config.yaml
n_kv_head: 8
norm: "rmsnorm"
norm_eps: 1e-06
rope_base: 10000.0
rope_fraction: 1.0
bias: "all"
init_std_o: 0.0
lr_mult_down: 2.0
warmup_steps: 200
decay_shape: "linear"
batch_tokens: 131072
MLP neurons of a small language model. Each row is named by its layer, matrix (gate and up: input weights) and neuron, and shows model dimensions 128-223. Each number is 500 + 50 x the weight over its row's rms, rounded and kept within 0 to 999. Numbers have three digits each. A neuron's up and down rows have the sign that makes its largest values positive.
After each neuron's rows, "fires in" lists the words (lower case) most often at its 100 highest values on Wikipedia text that the model never trained on.

L10.gate751:514526502520525454510420517522637487559483433463523500463486514419401459452472481532536407402575583550557534467512496510376405472513507470532510566494510442509485478423479532438545439604476531505462461625647449542497526421499498515511460597538463448525466540540481527503507613501493507488
L10.up751:444470503519477502444551502473532446520506422514518517578583486442400508487517485448482550573460547479563611428523458502469483520560424488459548479486496603566498470453456491483510560540515513458568487426591544434578559491478518438513536543371501463463454469460485534554458538573501589549
fires in: "and", "finished"

L10.gate1535:544517517456499488551407582468548489462415465473446512497563472456306438484477494524448419568451584553419519522554432619559485564546545398476442487534560509505486507524496507484463537492572489478516377477518570520511359491489537448442531551515574512508468520434468523495399530521527501464
L10.up1535:534519453467520388465489452465411425486503506528440508320540509501356447507491476414507573456548623514483497486534453536500528508489425504390456553593560483489500525571508508565380502437496610488567502482521570567525446543496530483516488545515581471488538500533434487516441523503513446462
fires in: "in"

L10.gate155:530476589466537494481474440510410499483538573552448541483435472466496544435481500477483521519518493424421490424452457452569577508469574554491582460406487465450452531539467515513498450499544482425460505514596449509540420484560572516529457612465451499451458421438528469494574540442533561480
L10.up155:415512583492493475485554454510427492441472519482528553568504544478570461460543487527519527529576487505401550577514615500601471548494470491518485524401519488503510449540476506553549524557479546479490460404455486530528418475362508572533517436450476454523478482526541396508469490577549514553
fires in: "before", "until", "using", "since", "by"

L10.gate587:544499518462453452506439521463599548519475479488592551464471527549518445534549527483482508485384519522477398506519595480432442568486496530580488535481464504514530502481449595495486593502494559579439485502576432472441488428442511494543582409524571496588515532537508507458449494498649484512
L10.up587:488479508517597595587470536495476453535392497497495484406518382398564562426507626531480522581537539555582469560503505487513549510582482472464457490458497629376489509502538541448466506514458498508465521376413389547492501506490532524578501448565524581487471486419466467438453473445464531539
fires in: "however", "as", "also", "but"

L10.gate724:531491559537481561469474377492500573562570512430479469484534511472550475530421489519562476486535579421448515489519540575514560470517491510380563523468388483548466537487485587539450613490568525409461457630477491482518563569467488515474538477480510495601539516486451503539474549501521455479
L10.up724:516437427592478527595462385536453484497557537561393445540565466483526552473454532428540546478568483451413433531459535559534539556511529536450564507488453546482579498493569506534506466448531597498483484494485505575511489402553506528520524486533413465591546509570519556493440443464525629479
fires in: "as", "all", "three", "two"

L10.gate1468:458469534471578597471573489432522479463393519403499459534504587417462512493506471605489472456566479543429452504501474518431492599443580389469453428547492498507569570456466463484514504433421457485518549487559473555416457526513503476606498543609454568444509466532549433531472458536469483528
L10.up1468:501483430530551550472509479487526470506476522523576458485560492472406538512497471546465489542499520402498532592481501421507521452539426522462489504565514517513552502543529466410483455511456534533535553517577521568471518537576559469509538495453550583558566513461555545545450487418481400530
fires in: "and", "but"

L10.gate2241:485502565512509539536409425534423543523448509470389600440474518580526543517569460576422446477497534540511476596550423567555445475497523428502562518475423394486507431535436497457512502571505504510495523501370547501483518481537534582521534586555525510438464550469507535525495552466563511509
L10.up2241:451454389468553522492498605556481494543497542552470468488511546522569467343598491521538580543441428477486416536492518530425475383498464467440522480544461525543462509402450539530483505567503510490550439482458431559442443463577401590507467502512402430510501587518577505492431418520541424518
fires in: "which", "that", "who", "but", "where", "while"

L10.gate710:402526429436526496448387518542488479456592457370355547550542477501556540509454474476544537473486492443424462534447534461506539476497494438532509481537475524576433530530435492559531447593545579496475472547502527540521553537361403539445483500462521465520447505501496576487511569502547549499
L10.up710:409536462495601608396494527528433585575490510495446460405486581533518524475568527526564429579537455512500496532475544503449501423558516402444581518422504518472523465476532472483461492658482435529460494521445433496480490508446499451494507500504401442517491506421437475529554573588402609500
fires in: "their", "its", "a", "can", "go", "s"